config.yaml
n_layer: 11
d_model: 256
n_head: 3
n_kv_head: 3
head_dim: 64
d_mlp: 1024
vocab_size: 825
activation: "tanh_gelu"
norm: "layernorm"
norm_place: "pre"
norm_eps: 1e-05
positions: "rope"
rope_base: 10000.0
rope_fraction: 1.0
qk_norm: false
attn_scale: 0.125
bias: "all"
tie_embeddings: true
parallel_block: false
init: "normal"
init_std_qkv: 0.0424
init_std_o: 0.0527
init_std_up: 0.0607
init_std_down: 0.0607
optimizer: "muon_variant"
lr: 0.00374
beta1: 0.95
weight_decay: 0.0
lr_head: 0.00341
warmup_steps: 200
schedule: "wsd"
decay_fraction: 1.0
decay_shape: "linear"
final_lr_fraction: 0.0
batch_tokens: [8192, 16384, 32768]
seq_len: 256
doc_mask: true
train_tokens: 153800000
steps: 7933
dataset: "wikipedia_en"
MLP neurons of a small language model. Each row is named by its layer, matrix (up: input weights) and neuron, and shows model dimensions 32-127. Each number is 50 + 10 x the weight over its row's rms, rounded and kept within 0 to 99.
A block is one neuron, or neurons of one layer that tend to fire together. Before each block is what it responds to, as a language model described it from the Wikipedia text at the highest values.

Responds to: Month-name word pieces
L2.up322:52 45 60 60 44 51 41 54 51 45 54 45 33 63 45 36 51 38 57 41 51 61 49 43 45 56 53 43 42 58 50 44 58 37 53 59 51 59 50 56 62 52 58 42 54 64 51 43 54 42 39 61 46 44 57 36 59 29 38 51 42 81 69 59 55 51 56 66 61 47 46 37 47 55 45 50 36 55 54 40 64 54 66 59 49 43 59 57 73 48 33 65 52 60 52 70

Responds to: Pre-verb subjects and modals
L2.up738:46 54 59 41 55 48 45 50 47 58 48 65 59 49 58 49 65 59 49 51 38 48 56 57 49 58 52 61 37 53 64 30 60 55 47 72 59 52 52 47 54 41 44 48 57 56 59 26 50 36 40 42 54 49 56 69 52 58 62 46 50 46 54 66 41 59 49 54 39 52 50 47 47 61 42 45 65 62 55 52 41 55 31 30 33 46 47 63 51 49 53 54 39 37 61 68

Responds to: Occupation noun pieces
L8.up21:51 51 37 57 39 43 56 54 54 69 58 39 47 43 57 50 39 46 37 50 33 33 38 65 70 43 76 63 58 58 52 57 48 38 50 68 62 50 53 40 43 38 48 50 49 46 65 54 58 42 34 44 51 41 41 51 35 68 61 48 49 46 44 51 51 44 53 54 68 42 72 51 49 49 51 44 52 43 43 62 64 35 56 40 65 42 17 61 44 54 56 65 37 53 53 41
L8.up37:35 48 62 63 44 42 46 46 47 65 42 55 55 38 52 59 60 53 70 45 43 64 60 56 48 38 67 27 43 51 67 57 55 38 48 47 53 52 64 55 28 58 73 47 47 45 46 37 30 45 43 55 51 48 47 42 66 55 64 64 56 40 42 33 48 38 57 47 61 37 51 47 53 54 24 49 56 56 50 44 50 32 40 46 35 61 46 51 50 41 42 47 52 66 52 35
L8.up85:53 54 74 47 65 41 42 32 53 51 63 67 56 59 48 48 54 53 39 32 50 58 50 49 41 62 65 48 39 50 42 37 51 45 51 50 52 66 61 56 39 37 37 51 63 40 42 48 42 41 50 55 49 52 45 52 63 62 70 53 50 54 52 56 57 33 53 47 29 50 46 50 58 52 61 57 61 56 54 43 49 47 31 46 59 62 54 51 47 61 57 30 48 53 50 27
L8.up165:53 55 44 39 49 49 44 47 55 64 47 20 66 40 59 32 60 39 55 44 42 60 58 43 54 33 62 57 62 64 64 39 54 58 34 45 60 55 52 38 42 43 48 52 62 40 57 56 27 40 32 59 47 54 52 56 46 56 54 43 39 53 57 51 64 53 66 42 64 58 54 67 45 34 75 37 41 55 54 49 64 71 45 51 43 33 54 47 54 54 52 54 37 55 54 45
L8.up206:46 50 43 54 55 57 63 59 56 52 48 62 52 39 36 54 50 66 53 35 58 53 56 69 62 54 79 45 62 49 37 56 53 67 41 40 54 46 46 31 39 57 33 60 32 46 53 60 60 58 36 45 50 58 39 52 62 60 54 52 39 51 50 36 49 47 55 45 55 44 39 54 56 50 55 53 38 51 41 43 63 34 48 52 54 68 63 32 52 26 62 50 48 44 48 43
L8.up260:46 43 43 51 42 39 57 43 56 46 44 55 59 49 51 54 53 53 40 35 53 68 47 69 60 52 59 38 54 49 54 38 52 50 51 63 52 39 59 36 51 45 48 62 41 38 55 64 35 60 55 57 60 59 39 41 39 61 69 55 59 30 51 33 60 51 31 67 47 43 56 46 48 41 60 51 62 54 69 40 68 36 43 54 47 57 60 65 56 62 45 53 46 45 56 46
L8.up330:49 48 47 50 48 53 76 49 43 74 42 77 43 47 48 61 45 57 59 35 70 42 57 48 54 42 65 56 53 54 45 51 47 46 34 59 59 40 55 53 62 64 51 52 45 45 42 30 37 52 46 43 43 53 49 50 49 67 44 61 53 51 54 51 34 35 42 49 64 57 54 26 38 45 52 39 55 49 50 45 51 43 47 35 28 60 52 72 51 48 58 42 51 71 73 47
L8.up600:65 61 44 39 54 25 30 52 50 35 46 50 49 53 46 30 51 49 73 65 32 42 62 48 51 43 45 65 36 53 54 52 81 60 54 43 45 56 54 40 65 50 38 72 51 55 53 49 44 50 50 45 26 36 35 42 46 53 50 40 53 47 53 55 46 51 59 57 57 42 61 49 63 43 63 42 26 39 46 53 41 47 28 68 61 36 60 60 53 48 34 43 47 61 64 52
L8.up616:60 47 46 47 23 38 48 51 48 34 47 47 56 62 56 54 58 40 42 37 60 55 46 42 50 55 63 44 58 70 52 45 31 41 40 53 42 43 48 66 48 47 48 46 34 54 56 40 41 54 47 53 40 49 48 52 42 48 64 34 61 55 50 64 57 47 36 55 48 48 58 52 49 70 48 46 54 60 70 55 58 44 51 44 47 31 52 59 50 60 42 41 44 54 60 32
L8.up626:60 48 34 54 63 42 47 61 50 46 37 75 26 48 61 47 56 76 42 41 42 73 53 58 46 42 37 47 56 36 51 52 39 50 51 65 62 50 34 65 60 28 53 61 42 35 50 46 48 54 48 73 33 57 43 37 51 65 41 43 47 51 53 56 50 65 33 53 54 41 57 63 46 43 41 56 31 45 60 45 45 60 47 50 52 51 51 73 42 46 67 58 53 53 49 48
L8.up708:41 56 42 60 41 57 86 54 51 52 47 58 45 32 52 53 26 61 43 32 36 48 53 44 41 52 54 58 59 58 45 57 49 52 39 44 62 36 64 40 47 59 53 53 50 42 58 58 62 34 63 42 52 57 56 36 61 76 49 53 55 47 57 40 52 65 40 47 45 56 63 40 59 63 46 73 60 55 61 61 63 52 47 52 54 47 56 53 38 50 39 49 42 40 57 53
L8.up719:66 34 57 48 57 33 44 80 42 49 46 48 51 66 35 64 58 44 41 54 59 49 55 55 59 66 61 49 47 30 56 56 45 56 44 53 34 55 48 46 44 55 54 53 59 41 40 36 44 50 28 71 63 57 56 47 51 54 53 60 28 55 58 51 53 59 53 27 40 53 64 56 43 50 30 48 40 48 42 42 53 39 49 42 31 53 51 46 56 53 47 31 34 51 59 39
L8.up741:38 69 52 50 33 31 47 31 40 59 34 52 43 42 74 51 53 44 43 58 41 41 32 57 48 46 58 41 50 46 58 53 52 59 55 39 38 40 62 33 49 51 54 43 58 47 51 48 63 38 52 71 59 46 31 33 37 66 68 47 67 59 58 63 44 59 37 43 77 35 60 40 67 42 57 56 62 66 43 44 55 50 42 47 55 49 53 47 34 42 63 73 29 48 47 43
L8.up748:46 47 51 39 45 61 60 53 66 80 37 47 25 43 48 48 34 54 53 46 48 53 38 37 44 60 52 67 62 57 60 55 52 55 49 52 49 27 48 31 46 42 57 51 59 52 68 53 34 53 31 63 56 69 40 44 66 57 47 50 55 39 56 55 59 50 69 46 61 52 41 65 42 58 33 43 26 53 68 38 56 41 54 59 62 59 44 64 51 67 62 41 49 48 49 47
L8.up885:50 41 40 33 61 54 41 49 56 53 34 45 43 40 55 69 53 84 54 56 47 58 59 42 41 51 46 55 64 52 69 54 42 49 60 45 52 50 58 43 50 51 31 39 46 43 37 49 43 41 40 47 24 67 65 77 58 50 45 47 56 42 66 48 54 56 56 55 53 38 64 52 56 25 41 43 55 55 42 38 44 51 36 43 42 58 29 51 53 72 49 50 53 44 43 32
L8.up931:42 60 72 46 43 35 34 59 33 46 31 59 32 44 59 47 39 42 36 45 57 52 59 57 49 47 50 62 40 43 50 54 47 58 55 27 39 65 59 53 47 52 56 62 73 56 45 68 61 37 62 55 55 45 39 45 66 49 65 47 45 63 62 49 54 51 43 47 68 42 71 55 47 55 56 35 51 56 72 57 37 52 39 56 55 58 51 41 45 45 41 53 60 52 54 50

Responds to: Split verb first letters
L7.up127:55 39 34 59 68 49 43 52 34 59 39 44 33 42 69 49 61 45 34 37 56 57 49 57 42 50 61 44 55 56 50 34 55 54 46 49 31 60 38 43 29 59 52 48 45 36 46 56 42 63 33 50 54 64 47 45 35 73 47 56 45 47 58 48 40 61 41 63 48 29 56 65 55 56 44 45 38 45 36 38 46 54 52 50 39 61 56 59 47 36 58 70 57 62 46 57
L7.up128:63 46 50 34 47 50 25 50 46 60 66 70 41 37 59 38 50 42 44 53 35 46 31 47 45 40 51 54 44 52 72 41 53 43 48 35 57 62 44 50 30 32 50 56 51 67 39 49 53 60 39 39 44 53 58 37 50 61 56 55 52 52 32 61 50 56 48 60 55 50 55 53 50 51 64 55 63 58 51 53 58 57 70 51 66 41 64 54 51 45 53 54 51 55 50 61
L7.up306:61 51 63 55 58 57 38 51 50 57 38 58 63 51 55 57 60 49 53 35 42 52 57 60 36 55 42 41 59 56 72 47 28 51 59 51 43 40 54 59 39 57 48 50 64 50 37 60 50 50 59 64 52 52 50 44 42 64 31 58 48 49 49 65 42 56 48 50 51 43 51 48 46 38 42 48 36 49 41 41 41 51 43 59 42 39 42 63 56 47 54 58 42 49 43 41
L7.up404:47 41 34 46 64 45 36 69 45 64 35 43 56 52 67 39 50 53 47 61 35 53 54 43 61 66 42 55 45 57 71 56 49 65 70 52 64 49 48 50 23 43 43 74 58 62 47 48 24 53 34 43 38 52 43 55 48 68 42 40 59 58 49 33 50 69 69 38 42 57 54 43 54 51 46 45 32 56 49 40 62 50 57 46 41 56 44 37 52 39 44 46 47 53 47 48

Responds to: Pre-verb auxiliaries and particles
L7.up254:55 43 55 51 46 20 48 48 35 40 41 37 43 50 74 61 44 50 45 43 35 62 44 55 61 43 59 54 44 52 45 69 61 47 38 58 50 55 57 59 59 59 38 71 38 52 52 59 42 55 44 42 39 43 62 53 31 46 52 55 57 54 47 54 62 38 35 46 33 68 48 55 42 58 73 46 51 65 40 62 57 57 55 62 42 51 67 43 57 57 41 57 32 40 52 48
L7.up295:54 48 41 43 55 51 39 69 41 46 55 49 58 53 52 66 54 39 59 56 34 50 79 57 37 43 43 52 67 44 66 48 53 44 44 61 62 62 63 54 66 54 64 72 52 70 61 32 53 46 57 54 43 65 68 38 54 47 53 38 36 63 52 46 52 52 44 58 44 35 42 52 45 49 37 52 43 41 45 51 50 63 33 33 55 39 50 51 55 36 81 52 45 53 42 46
L7.up475:57 56 63 47 61 43 39 43 34 24 53 58 58 45 59 46 49 55 56 47 48 40 58 68 43 52 49 53 34 36 53 65 39 54 49 65 33 43 40 70 45 35 46 48 60 72 64 54 45 39 35 36 38 42 76 37 57 56 57 50 49 53 56 43 58 42 39 50 52 52 29 55 50 64 43 50 55 58 52 55 38 37 46 60 34 38 45 40 48 58 37 44 49 40 27 55
L7.up588:58 59 65 47 46 52 66 36 64 46 31 43 33 43 60 51 53 63 36 44 49 45 50 57 40 49 58 44 52 71 56 52 51 55 47 69 50 65 63 45 62 40 43 58 58 50 41 37 45 46 55 54 54 42 36 45 45 58 55 62 37 60 69 61 60 67 41 56 56 51 22 44 55 52 30 46 54 58 50 52 46 55 52 47 57 39 48 61 68 49 49 36 50 32 29 66

Responds to: Month names in dates
L7.up149:81 39 57 44 48 51 36 54 56 82 63 57 42 39 50 58 60 61 61 52 56 60 61 56 53 58 55 52 43 50 42 37 51 50 45 64 55 31 50 49 44 66 52 64 53 51 48 42 51 61 32 58 50 39 38 31 50 52 40 52 39 43 61 65 45 43 47 46 59 37 40 75 54 47 35 48 45 59 48 54 70 47 51 44 31 29 38 52 52 43 54 66 41 42 52 40
L7.up410:62 71 67 51 61 52 44 53 59 43 60 67 40 58 46 61 39 53 34 49 54 43 53 52 61 35 41 30 44 65 60 26 54 54 46 48 34 46 43 42 53 58 34 51 47 57 54 39 61 42 71 40 55 25 36 52 44 54 48 48 53 53 57 57 60 35 65 40 60 47 43 55 61 35 63 68 57 59 55 46 58 49 53 55 45 43 50 45 22 42 63 40 66 48 33 42
L7.up1015:43 55 50 49 63 50 46 54 53 52 41 53 71 35 51 59 39 57 52 33 50 46 50 65 58 69 30 43 54 39 63 31 61 59 53 48 45 42 49 57 44 60 51 58 40 51 44 52 68 64 57 42 44 50 33 49 47 54 42 71 58 40 40 49 31 51 42 58 57 33 40 56 38 57 50 48 45 50 74 41 49 52 66 51 69 66 38 63 49 83 54 40 56 54 57 53
L7.up1017:41 46 54 44 51 26 44 62 41 63 46 38 54 46 59 51 78 62 55 65 53 58 54 39 39 38 45 31 56 54 59 52 62 55 54 43 40 53 50 47 59 41 32 55 48 50 44 48 55 53 47 36 44 41 60 51 40 44 58 53 63 45 57 50 46 53 44 54 42 34 37 37 43 39 45 55 47 45 55 37 42 51 66 35 65 58 36 57 72 51 50 59 41 67 52 69

Responds to: Mid-word fragments of common words
L8.up18:58 41 62 63 58 53 53 38 68 56 51 54 52 35 53 54 49 57 53 47 52 52 47 54 36 48 48 58 58 52 41 58 37 25 59 47 40 55 32 51 70 53 43 56 38 40 60 43 55 59 49 60 45 40 66 51 48 47 53 63 37 49 49 62 49 58 47 57 68 52 70 55 41 48 37 55 51 27 38 39 33 55 55 56 30 35 58 55 46 60 43 51 33 49 43 68
L8.up137:46 43 43 58 59 57 62 38 57 54 57 53 55 52 78 60 52 45 45 29 59 62 73 48 48 47 22 63 34 37 69 50 54 37 57 44 46 47 51 49 65 42 73 38 43 70 48 46 59 60 42 41 24 42 59 48 42 56 44 59 42 59 43 75 67 43 43 55 48 56 54 36 35 40 54 43 38 34 51 51 44 70 47 43 54 51 56 47 60 61 44 46 62 38 32 68
L8.up224:63 47 47 51 67 53 42 50 48 65 57 46 53 49 45 54 45 53 43 45 48 41 58 49 58 67 50 45 32 54 50 48 47 41 43 57 25 61 38 46 59 51 46 59 31 32 57 49 59 46 42 46 45 46 33 63 58 63 46 55 58 42 67 45 55 44 38 58 65 61 50 51 67 45 53 63 48 54 56 62 45 54 46 43 57 52 51 56 26 52 57 59 53 52 41 66
L8.up232:33 53 51 39 35 54 52 42 56 43 40 72 53 47 43 50 47 37 42 40 73 55 34 62 37 68 36 49 53 48 52 54 54 33 26 50 62 46 54 59 65 51 39 63 38 53 19 62 58 56 54 57 64 49 51 38 50 60 44 71 35 50 46 53 56 36 46 56 46 40 48 53 68 67 48 49 56 49 48 50 42 43 55 54 54 31 45 52 46 58 47 60 40 41 44 45
L8.up362:47 63 54 35 41 46 56 51 64 65 53 60 77 40 60 50 56 53 46 42 55 33 55 61 32 55 54 56 49 62 55 58 44 58 33 57 44 51 41 49 65 61 44 58 61 60 65 58 27 69 56 51 49 40 34 58 31 34 46 50 37 43 71 56 59 49 55 41 55 52 47 43 55 37 59 48 42 54 32 42 59 47 59 37 36 25 54 63 43 77 57 45 35 39 43 54
L8.up369:66 46 40 40 50 40 49 48 53 37 54 52 62 36 62 47 52 55 53 57 57 68 39 54 41 56 55 37 79 64 75 48 45 54 33 63 46 45 41 45 72 59 38 43 39 46 65 51 40 49 51 45 50 28 54 47 52 58 33 42 47 56 51 48 40 46 66 48 51 33 56 45 59 35 62 43 49 38 56 53 54 58 62 46 64 47 34 74 47 41 45 34 62 54 60 51
L8.up604:52 35 61 41 75 35 53 39 35 41 49 36 58 52 55 61 33 41 53 51 43 46 42 41 56 51 50 40 60 57 65 49 51 38 71 58 58 51 49 43 45 46 57 52 48 65 35 43 50 62 60 49 65 54 49 38 42 49 62 67 49 49 52 78 36 44 49 56 45 53 40 61 44 37 56 66 43 65 49 24 65 37 57 57 51 62 36 31 46 76 46 41 48 49 43 51
L8.up710:38 58 41 73 31 28 62 32 48 54 48 62 35 45 43 51 58 40 56 53 57 59 38 30 66 75 41 59 53 30 48 52 58 35 61 49 54 71 45 54 47 65 42 46 54 46 41 43 46 63 35 51 64 36 52 37 62 57 43 55 33 71 51 54 61 38 55 60 53 49 60 53 63 45 36 40 68 48 51 47 44 68 48 58 48 40 53 67 47 52 44 55 56 48 41 52
L8.up761:67 55 56 57 47 53 51 54 43 65 60 49 58 37 46 36 41 58 45 48 60 47 39 46 42 24 60 39 49 43 51 44 66 38 61 32 67 52 45 30 65 68 46 42 34 42 38 29 37 45 32 48 48 33 53 54 52 54 54 51 50 38 40 57 51 56 38 37 58 53 44 57 60 56 64 48 56 50 44 47 52 43 49 51 54 55 40 46 60 69 61 59 44 46 58 59
L8.up790:60 37 49 37 63 45 56 46 33 55 61 51 60 40 48 54 36 64 47 47 52 39 38 60 40 63 46 54 51 47 62 47 53 36 58 48 62 55 53 42 53 51 50 75 46 61 41 49 62 43 43 45 64 44 40 40 38 47 46 56 62 37 47 57 60 49 37 39 72 61 75 50 49 51 52 49 41 44 43 55 48 43 71 44 47 49 39 40 39 69 61 63 63 40 49 60
L8.up853:37 36 42 55 48 48 51 55 52 51 42 51 45 39 40 73 63 56 49 56 45 50 35 40 56 44 58 57 48 48 36 55 60 43 31 76 63 48 35 47 53 65 50 63 38 50 61 53 59 65 50 46 39 46 46 45 45 54 42 41 47 48 50 69 67 66 50 60 40 42 56 42 58 51 26 63 44 59 55 44 55 51 51 53 49 56 46 48 50 62 62 65 45 44 44 45
L8.up945:42 61 44 62 54 50 49 40 53 41 57 41 30 64 52 58 34 59 59 19 60 55 56 49 46 53 38 52 43 38 50 52 77 48 50 70 45 41 42 45 58 48 42 51 54 53 45 41 46 57 37 53 59 48 55 35 51 45 23 38 34 57 43 63 44 52 50 51 48 63 51 64 65 67 64 50 52 60 50 64 46 62 40 53 51 49 52 36 50 44 59 56 46 39 61 48
L8.up949:51 30 58 65 60 62 12 45 63 53 56 50 58 43 56 68 69 58 51 55 58 55 54 31 37 49 61 40 46 52 50 64 49 31 46 52 53 58 45 52 50 30 64 63 49 45 59 34 49 50 53 38 60 55 47 42 61 41 38 35 51 46 61 34 57 51 59 48 60 36 46 57 45 62 43 62 59 52 52 61 46 73 55 53 57 59 45 58 52 69 51 43 63 42 64 55
L8.up961:51 48 39 61 64 72 49 55 53 53 45 43 61 41 36 59 49 52 45 44 47 48 54 54 35 40 69 49 61 64 37 49 41 39 63 31 55 53 33 51 67 41 43 42 56 41 61 47 51 62 54 56 40 39 44 51 61 59 42 58 43 46 43 59 64 48 60 53 53 40 54 37 55 52 61 39 58 38 64 39 51 56 58 44 48 40 63 43 51 65 57 52 41 55 56 39
L8.up995:58 50 53 49 42 61 39 55 62 49 52 51 44 48 49 43 54 63 55 50 32 68 35 43 48 58 33 41 46 42 53 42 51 50 40 55 47 50 50 62 69 44 46 45 47 47 36 35 51 62 33 51 56 36 32 52 52 66 50 57 61 51 48 54 37 52 29 48 63 53 66 31 49 43 39 45 56 42 33 54 31 40 37 54 38 44 35 48 39 53 50 43 54 63 47 51
L8.up1010:55 28 36 48 45 45 62 58 65 44 60 58 53 38 41 60 54 67 59 60 76 44 30 50 58 40 41 52 43 54 56 69 31 40 54 57 54 62 44 45 46 45 49 56 33 54 43 56 66 55 64 52 61 32 54 53 48 47 28 48 55 57 65 53 47 41 46 47 44 40 45 33 35 63 37 27 39 40 51 47 53 68 60 55 43 30 34 71 31 67 37 54 45 41 36 40

Responds to: Modal and auxiliary verbs
L8.up27:54 46 34 27 51 59 62 43 56 54 50 34 34 37 61 46 34 44 34 33 25 53 57 66 48 50 48 55 62 68 43 50 49 36 56 53 54 51 62 66 69 39 40 37 48 29 34 57 41 56 55 32 31 50 42 40 60 55 36 51 27 52 62 73 63 49 62 53 61 44 47 59 62 38 33 48 50 56 52 41 64 50 55 58 54 31 66 58 48 55 57 54 50 28 54 57
L8.up113:60 56 48 34 65 51 71 63 39 40 60 50 62 46 48 54 55 67 64 52 52 48 60 45 24 41 53 58 47 62 57 35 62 53 49 35 58 34 55 43 49 44 61 45 60 42 50 47 44 44 64 54 51 54 41 38 49 67 45 49 62 49 55 60 50 56 61 48 39 42 42 17 72 59 43 42 47 56 66 62 75 59 54 38 54 28 55 45 45 40 48 40 67 46 40 62
L8.up343:59 47 45 62 41 54 49 48 65 57 42 42 46 43 53 63 39 46 49 51 61 45 46 51 57 50 34 75 41 45 66 46 52 43 46 63 56 44 44 53 57 50 43 54 62 56 36 54 51 69 59 50 50 47 57 56 33 49 49 50 43 52 53 53 50 46 49 49 48 43 66 53 45 34 46 37 35 68 66 33 52 50 30 55 52 20 58 65 37 45 70 50 42 51 57 45
L8.up353:55 49 41 48 57 47 43 50 50 36 24 57 51 51 66 49 42 63 43 66 47 71 49 26 46 28 53 53 47 45 64 51 55 60 54 57 54 43 68 59 57 44 38 52 51 62 61 50 48 34 61 61 61 36 51 41 56 66 47 54 52 36 68 57 49 46 57 54 50 59 42 55 43 41 46 43 27 52 51 52 54 53 60 46 62 48 46 62 53 53 69 28 51 41 42 51
L8.up390:56 63 43 41 48 48 44 18 40 35 56 61 44 58 70 63 44 70 34 53 61 45 50 68 52 60 57 40 33 63 54 63 36 55 33 59 34 42 49 41 43 63 61 48 56 61 56 43 66 54 43 38 51 67 44 37 49 47 48 52 59 77 58 42 50 58 38 44 49 57 36 51 56 37 28 31 48 54 70 46 66 28 53 70 52 57 64 57 61 42 35 55 44 42 39 67
L8.up418:62 62 26 55 57 47 46 56 35 43 52 51 41 46 51 56 42 77 55 52 27 34 46 49 58 52 36 58 43 52 49 59 51 52 66 58 56 61 35 52 57 47 53 36 50 34 60 47 58 52 43 59 64 60 59 45 55 34 54 62 43 45 50 51 31 51 49 63 35 50 57 37 55 48 31 46 45 69 64 48 55 64 44 72 61 48 66 45 66 48 52 42 56 44 52 50
L8.up540:60 43 46 42 43 52 54 38 49 34 49 58 57 61 67 60 60 64 62 29 53 64 51 33 31 28 49 45 59 45 70 66 70 38 51 51 51 46 42 55 68 53 64 44 45 50 55 46 60 41 64 49 58 61 45 53 47 40 47 50 60 40 40 69 55 38 60 55 51 62 49 32 56 64 47 47 58 51 59 48 51 48 47 45 37 57 56 58 60 55 61 51 45 50 55 63
L8.up636:66 63 50 44 26 47 51 66 47 71 54 63 47 61 54 45 41 49 42 48 45 46 56 40 56 50 37 63 53 45 50 54 45 51 48 43 39 46 62 53 37 41 46 62 49 51 40 49 71 34 42 46 46 57 60 75 56 49 56 49 47 67 63 45 58 46 66 34 53 49 51 57 63 49 41 45 55 55 41 51 37 56 51 50 46 47 59 60 45 69 44 36 19 46 39 60
L8.up706:44 38 54 34 57 52 47 50 58 49 53 48 53 52 64 61 58 61 48 31 55 66 52 62 56 42 50 70 51 48 66 53 59 35 55 48 59 31 53 55 59 55 44 49 38 48 39 48 46 44 57 36 57 41 38 67 55 53 51 35 50 48 54 69 33 40 47 52 39 41 49 59 67 55 43 45 41 39 56 37 52 54 57 63 44 48 57 38 50 43 55 58 55 48 64 49
L8.up770:37 76 53 55 67 58 56 40 46 58 61 68 62 59 49 61 57 39 54 48 32 55 59 39 50 40 44 63 37 44 57 33 60 50 62 49 56 45 48 40 49 49 55 49 64 55 57 46 59 43 62 51 34 69 55 67 58 61 60 35 53 47 59 73 43 67 40 35 60 54 61 42 39 49 41 52 61 60 49 55 43 36 43 32 48 54 46 61 48 50 39 60 50 61 51 40
L8.up797:49 48 46 47 47 44 43 57 44 59 33 52 53 39 52 40 44 66 44 47 41 43 60 50 52 39 38 58 50 40 50 42 54 38 36 44 45 64 59 52 70 62 47 75 39 71 38 38 56 42 75 59 45 52 58 59 43 42 46 45 26 47 51 49 39 54 69 48 39 40 38 62 51 58 51 47 42 60 33 63 52 55 35 38 50 51 59 49 38 29 61 32 35 35 33 59
L8.up932:36 58 52 62 55 48 50 48 55 44 66 46 44 51 57 55 56 54 52 34 33 54 46 20 21 55 29 45 26 65 60 47 60 48 37 49 58 40 55 63 53 49 52 14 53 49 46 57 53 53 56 64 46 66 84 59 53 52 50 53 43 48 66 58 56 67 54 52 49 39 44 32 50 37 42 49 55 47 35 59 49 53 69 57 59 31 50 67 51 36 56 47 64 33 41 48
L8.up944:35 59 47 60 51 52 60 52 43 51 55 35 48 52 54 45 60 72 30 45 55 57 44 56 47 46 68 40 46 68 44 44 57 31 57 35 47 43 53 30 39 52 50 59 60 49 61 56 34 56 52 51 29 55 23 54 52 51 46 62 63 38 69 42 57 52 56 36 38 55 54 40 35 33 59 40 55 52 50 52 48 41 45 47 35 54 59 62 40 49 55 50 45 51 58 49
L8.up954:54 65 42 49 27 50 40 63 43 32 55 46 41 37 58 56 51 59 50 51 28 44 64 51 50 51 42 39 47 36 49 65 53 40 42 53 37 60 46 67 45 50 44 41 53 66 42 50 41 53 47 33 27 48 56 63 53 61 56 66 66 56 38 60 46 45 50 46 49 47 78 61 66 54 34 48 51 66 49 51 76 48 48 68 53 49 49 56 51 41 61 44 55 37 49 34
L8.up1011:48 56 64 50 54 53 47 56 30 55 23 32 29 58 33 43 48 54 44 41 47 47 35 63 48 59 46 50 41 41 60 57 69 40 39 57 53 52 43 66 53 55 51 61 63 64 69 37 74 42 42 57 32 41 47 50 59 55 47 54 39 45 56 65 58 62 45 44 38 57 54 51 34 50 39 39 52 38 41 56 26 48 42 51 47 60 44 40 51 49 58 47 28 30 37 40
L8.up1017:56 43 36 39 47 25 43 55 52 52 52 50 53 65 59 43 56 58 52 53 47 43 71 62 36 46 23 50 41 68 50 43 54 53 55 71 57 62 59 65 34 52 46 47 45 61 55 50 50 41 36 43 56 47 50 54 50 50 43 50 41 54 49 71 76 44 60 58 28 53 63 66 37 50 52 42 62 57 45 64 57 64 52 58 62 47 41 48 66 50 35 24 48 40 52 68

Responds to: Agent-noun suffixes
L2.up124:63 43 31 49 67 50 47 57 69 61 51 53 53 75 41 59 53 53 58 62 39 44 46 42 53 40 64 57 54 38 49 60 51 59 46 62 47 57 51 52 51 54 42 60 66 32 51 36 39 58 32 57 40 61 65 42 48 43 64 28 46 54 45 59 43 65 58 64 49 35 63 56 53 44 50 55 52 42 48 39 51 53 35 51 43 50 45 51 40 36 50 43 61 50 51 30